From a checkpoint of a small transformer trained on Wikipedia.
Size: 26 layers, width 320, 5 heads of 64, MLP 1280 GELU, vocabulary 2048, 33M parameters.
Architecture: learned and rotary positions, biases.
Training: a variant of Adam for these matrices, 900M tokens.
MLP neurons of a small language model. Each row is named by its layer, matrix (up: input weights) and neuron, and shows model dimensions 64-191. Each number is 500 + 50 x the weight over its row's rms, rounded and kept within 0 to 999. Numbers have three digits each.
After each neuron's rows, "fires in" lists the words (lower case) most often at its 100 highest values on Wikipedia text that the model never trained on.

L11.up1086:570511521467456489519483553452510488460513598477438483497478492556567497506424468456479447619475580432435384633449521439515455415480492399473436430474480508515493403496526429509563451456635547513433510460544413578465485574483476475461523543594558497556530565519525498511498454472461514507503554580552554532497458505447500521540588492451522520482562381398455522534519483475429498424599
fires in: "would", "will", "could", "may", "should", "might"

L19.up894:591471519476468463500534430372475522403471514399600530493489435586465506537398515470498411542391542477471464527467662487523449437546540496526426587494440457542593514480495419472524556409524455448544519455426526593520441501514518467482532467580533525477476514548561411545445552447496492513434461446560424554496516507512383498429493510491583442512454469548519592574473557450546470463540
fires in: "to", "who", "and", "that", "by"

L11.up1087:485495483452487485511450560343505556447501574508510546482509477622469586531437577462544497545482531437414454507530546533408531471431441511505470480497462528517524539448447419420445470374469455489495625491449459501515491445573493473563482377468511411580539473545513548490469605493445387543513452463503488510495452509446434507492443543431508519541523415499485546420435544520578472492545
fires in: "also", "such", "squadron", "even", "later", "served"

L18.up336:481498536451526363560564536393404572344471568464444558439572480565478479447495529582426463471501510509544565491464454504440481535533615427524558563560422366626489561441575538549517578488475506485512369553445472488510522543488530428566496453438518536523506482461463476501503483425518567574473498525558541503477441463484475486470546481516514604483488500515549462555433535534525617510569
fires in: "an", "website", "we"

L19.up343:523539501448555490477513552492569335560578451508513491448623447516502581404446502454532523492475538425422440544495535559514495494464489435431512509550483458553423501399545452496529449550520519501551474454567547544532547486498499465400537486539560481515463483546476449482430495467551568503488428393490483521443503495562479511544448478450468450504420427571454529519409314424383576537552
fires in: "s", "not", "million", "is", "was"

L11.up627:569550534483550375482476529430483523468517473432453491501511401574617521513532508446565439503551543542535461459492441500518563530456488412558485472515412407534466479478497522488504588417484557555550547442506518429491538501568544409483517401431564480465548477589537521513533567518379581503388475532578549485481440481499557545535440454478522510571530456597464498583470427413449472425516
fires in: "a", "candidates", "candidate"

L19.up1107:470464521517466522510497464545450383462513511531398483414526438522525527479468588506512506546400553478510449436452483458518608519458452426595484449413480473481587439526585436450515601525468520511511467503474460513551447485457547474526493443517576376503433609516505429491549467421590473461421444379518479464553570474434452609484514479485487507438450513507507486507559463525475584593523
fires in: "to", "using", "of", "from"

L21.up875:502448509511463423533578508417490496485566529490527560500510568538490479490518579451512408553508515433544485565439520513412484460529471482567517531484480467492544439503513411495446541437409477479562572455393436620521489521642584460504582423507541551552517551566473537513481484553423529504506516490508516529537480498531435554498433449471515593528504500614415509498587513481454543535466
fires in: "at", "of", "as", "was", "is", "s"

L21.up258:446461531556436509471473486533469388482551565443499520458606484484530488523521594485438483509476480462536494588451541501466522563481462547537475532442481519406559543521515425536412494523484470487517493463518451574509625551525580462563530425461505431530447513516502489433435503507481418441436566493590548499505460357499462542495448412449533513523547457461387594474552515527546443516534
fires in: "in", "of", "from", "around", "at", "by"

L21.up626:483493518492495484513599440510587526446514553477497519490486544523536452477488479438505382519503505471428498539556441451498603438510595497478482501509447466556598582500410551461560512483558492467540487525520516510532531570479532531552562590441478501468600494587510389511467419488556542573476463430470495424454548495539486531503502437405449537499497456468506426502410500407485491448573
fires in: "to", "is", "a", "he", "can"

L19.up1200:497536491430506524492442562428419407416455534435411570429612480518560459501481476492496542500497506513421432577418506464521485518525534470533519486477435482519540516469438399491504561541534552544472479506446463584554554589529558439516523515444529447456444545585471493495351471504519479487453485439514493495459497522426451480485504460517539463485451463491485516497429417524392425490569
fires in: "the"

L19.up1048:525525391528487486484586565460422362457435497517476469507593498567523526503478628465492539550477493441533450464446423452447539555512519455531563472482482515493427549460499506560409485510544519489505362464505526545483615510553413471480462500491621499440506437538503417457525459406544442544480362429502489448513501507424483529420454501414509537383526471564422505421475477470474452489488
fires in: "the", "an"

L21.up71:629521478473484473429622592494453447559477474486447511424500461575510435455514554528544541535531459476539479489507520538455535472505542521543548506485486451533509544465510527447360566567478580532540444507399444523486480536490507439425478486383498455505453535510562358452542490500549476555386503536500468418488588540453454524475566454436440539486525467540512503420440486532525468523552
fires in: "the", "theater"

L11.up1138:515509498522460416527563525424486501512515521423525532493493529503461508523561533469524420596489480451531463475390508486433487467521494521522510563425458490457482423586595518594518553655526518500434530420468506442458385475494541556526534411453534514539514544441466493505489541519496452509546479474496533553467384490474525538541479616489502471447516426427505492457493492507468440440420
fires in: "of", "social", "society", "occupied", "scientific", "historic"

L19.up453:503530522430555414456561530472532470508451497381502478520477505520482582474397468482509548533537533486475448456460526454540488513403452508522545502501493443470418489443595478479521482495582559531573507356529512603488458419498499479506495518498480442430424549538477465485614534348483487530491477511514468505492425449453533489473470463476419579447564433586513559466439456508423482465575
fires in: "was", "is", "been", "were", "be"

L11.up659:505461464508487407458498416513527500531451453415456534478471560528509501530436550472494357530456414548475523509569545377528401562525492434476514510446488455499419518592475476583526510469417466512543489490516451496429457523558531472477524481415542492551516462494559500539472477510482524538406481409527474527473387509426560553564631526424499541437580507492488502517547505516422475460553
fires in: "the", "of"

L13.up984:503556474477532525536565466540524536475482498422526492522471406567536461517515461526431469538492500522568465548472531522432472489486511500555456468478576447484568564420440496491575449483648470539493516410462402532466543446542395545463506490513393554553412411562503447494520579526540554513499387481504582404477516565519444489467447504454505436564565513508465475506520531579450465406617
fires in: "time", "day", "days", "each"

L21.up1205:452378542440392445498508475440555474512551547453569485422490452483485527396460566476514407529474477363522552549453550465424495440529514493525444502478429529438528474521487446534511621456438457533478539431462486573470435557592482505525499440452616527503545525556575496487530512354439466515452552326557551475483509478567459570463442545481460514480512504504475493484509530487378477591515
fires in: "with", "includes", "by", "to", "in"

L21.up268:567541518495446473562506491508462471539572435523442503483524464524559504428382460411549493519471514390499515467583502477516576472491507470612544587542441403506399386569527598502485520415546488518564489447500451501559471532483553455497459539556484440420488544577480546561448532409495521411521557481452452566460459440505482506471494423445517485519452517506492490528481423452486442528622
fires in: "a", "was", "agreed", "across"

L21.up400:418441440479430456541527590363507501402561517462485546506504408566519561546459492421484444623460596400511501597467501495534540431524537457560544438472502513502541548486567511497499534530490434536448425509369521560489497529596492489544539406513524518436619486600519476501507532480441598457432478474496535450508453437441442458539524468454435515474479433490498522439511514541541515542481
fires in: "of", "to", "from", "a"

L19.up696:513460517408534510449487523478519563508507502573438539521569405455451546373408592442593413526494446513503406562480517563417614545501463419466418540461481507574586443469557486477524489569513517515478493463383441550469475557550486510498504471536566473505441465500497488480436459534519486510503519512556486517468537415540520523474429461485493479464598502451540538416587451442385490440460
fires in: "was", "is", "as", "s", "been", "islamic"

L11.up453:584528432533463414553502594400548501456567543406507558495556484591566619532408462484510480455475540448522474505559447603524554406448488539526527443528373506481450471472465548571534544440503481505601507428513541510431506447564472530504497493520507469437472516524521392427487565397487479471374507495470475523473478522539549491522458610521527495530438549505363543477438460443493462452574
fires in: "a"

L19.up170:506508405499398495520518538450491502495451487462533607527560446558580524496455468558436476509441455470587517449509483560492443432462469508494547594467475402497453514438647509615477510595495497564557375455504529489522511503433408465481422434558547567473511519551501529513466508444480508396370346426493503462472489519532513480487420449570500549528503559537496427548438516462406396434486
fires in: "as", "their", "his", "an"

L11.up621:540474514487546469559558537471415426501478486454482519446508522528447463472512544462542460505511501437527504433480454455477542489395518527546609384491456461506393600528549525535521440553541511492563498466507491517433530502514508497546445426502567479576485514500560483451521554481509625520527541501468500558506442584494425514513460502443615522468527478549521628478465540576503422521496
fires in: "an", "rauxaf", "angeles", "meanwhile"

L10.up1196:399396522458485555550628519518476474461525559496527504477583402594446583548505547493566379509463588538486467537453481508474416505474595399518471525511508561540552461529542471503548486478461491417483497443499502537469436517455470560499517348500535477477516514477451392485462501530495468615496462458487429488477573451399551549430468497453446457540464470502435550492505520454394533467504
fires in: "after", "before", "for", "via", "to", "spain"

L19.up1266:523461480557470564541537581518505499468556566532411565499572442545591478517536515488512486607467506478438508497512547418556533485541500476591537471429446389469471484562521495448446466541503548514508569530566518448475427531489513574487448455419505512389544482472458587524472517466426486506462413385521532477501439484453422486525517488526436597470540505524489455407488574542510439414577
fires in: "in", "of", "from", "to"

L11.up1268:498388529517409430567592603442566461433574540494541604522584478610514557587431527445490420513445458496534453521475558504402449449523520422511464524440429444457543468536578470507444423528492472407512518460428417533488447495508549503438422441474588555492486569494470509544448513500421560605525427455439435482491479514390425588464504460444477495501538395493462535495470453500445463506506
fires in: "of", "for", "from", "after"

L18.up913:612524495551488486524581555496582482437487535472566502560545564584554489474512444483480386539484573482475479549424562382429525361509573510525563507528411327490503529495437521449513520583529530557530470460458505437574393510488516543534429491464555512494518522477478456511569595538490517503456494435480569536456483557518499459428403485369445442541460528393567532494464473484515472477564
fires in: "of", "were", "in", "harvard", "islamic"

L21.up484:496520527482470436456492528542562550401506532425487495506475481514554544442514595433500541554458434375424495455534558471501546507530563486551449525498444462614544563491516473502586481487489529487561447528463523492478471549581494505431413461373494440537429536517589490545571498450394496478463441563556505410526427432450476548447517426487523530476583471537525546534568459541486500453561
fires in: "to", "be", "the", "in"

L18.up1227:397490461446484501563562468463552510443441565504471509410460427516527529495482465461541492547471493464564414594526464392489476509483522533543485514404539505530482533508458443555496482517501548459499428509443453547476565584588472478543564503555532509556490577549557427494408463485526518561468488409454503429520425621478474475543553552447450477541539464552556551440472468550498497491525
fires in: "the", "produced"

L18.up877:463473482520489550469510458554576429421549563560469496528476528535477463458456531483519462542486476510472468492504531485467477544555518526566533499492462377486433559557542403541447517519508516408436390486532396563517417498529434499547502447453527515458481526561497434459478608504435584442472580403615563508479533499466472532557521492508511535462460474443372510481521446537480443480470
fires in: "of", "to", "married", "by", "told"

L21.up981:448480537405397474429462507439465489507450532451581486505474523528493536431410535463505493508516507384520437447509470545421517483342540490550423476510440475575513496499661512524490551429459542498608504421493509441477473630610516542518615546440508524506485460555518521474559465495482468593532554476484411532515437493566453511473481500462518492463453463516546587427477490416395492478543
fires in: "have", "had", "has", "was", "is", "with"

L10.up43:474469525428586390487472449454553485538449461441478491553550421492450546388533503389562532491517486474484446573532523463494587574434600523466581518616435483546480593523539618514352513474570585500592515368413517562509473492504493429546447514485446494492389443521444524457517498483432456505507432529503497510520479462449482511455414453474487465491396493490583522537538447465479405566549
fires in: "was", "is", "been", "be"

L10.up14:502508518452510559502457505490499428514600513461445593482486367583541542421467493461443446522506588525476485578462526399491358410500541474528549480507367410445472506475502475472553424427547491542540519516538440539494434566457509448455458534459454527524497504571512443489479624511438466496538522431502534566468473523554496541501420472470545530605543487509523520605508519471431535496684
fires in: "would", "will", "began", "should"

L21.up883:425456480484483561600427435434518521472545514580430504463508463441482512465497496423519525536462523485527456539473520505471479525469521505549458427485576554508482554584521431584475488549398518578487493466482430535487395506596550524514550517509492524527471473542408489413520575452412562544586516513523424545482423383462435505421495504363465583514487524457491509537442515500441479486596
fires in: "at", "is", "was", "with", "of"

L19.up846:507435516498471523517494503480515407399482534460551544526457436595502514455422471521512410610451549430464494512426490419542517579507593384424462478476506493527458522464502568447574457518513476535525396506416529538444491537537455538510537542531471510489563523635520422540562460554602594545543533417496467517512522530455403512377516401364503504552509415599495436511477502433436497495591
fires in: "to"

L21.up668:512399419460408457524484457423510514462572652580485565531497478547488528439461473432487494533487496393453565505461537473527493475570490462547416507495393379537471474523550435478487475355462518526492509420436489459544517557480447516508549412436536435493617546548404571473452592474534528465505548551534519464471468441490481505526454428468480575562546534453394440489513457477403498524469
fires in: "of", "that", "to", "upon", "on", "with"

L21.up813:506424501478419451502443467463423467480471516440532434460480528503455516491462525499585532449502452454457533496520446501533439618514535529541535493490413494521399557518626520538539521504437542530478466480500430528416451556524542484508554546493539517438401519606452457502448507473435530531435443443489458411506479443428522514433575416508515554393542424555459571520463513400413497466473
fires in: "was", "is", "becomes", "be"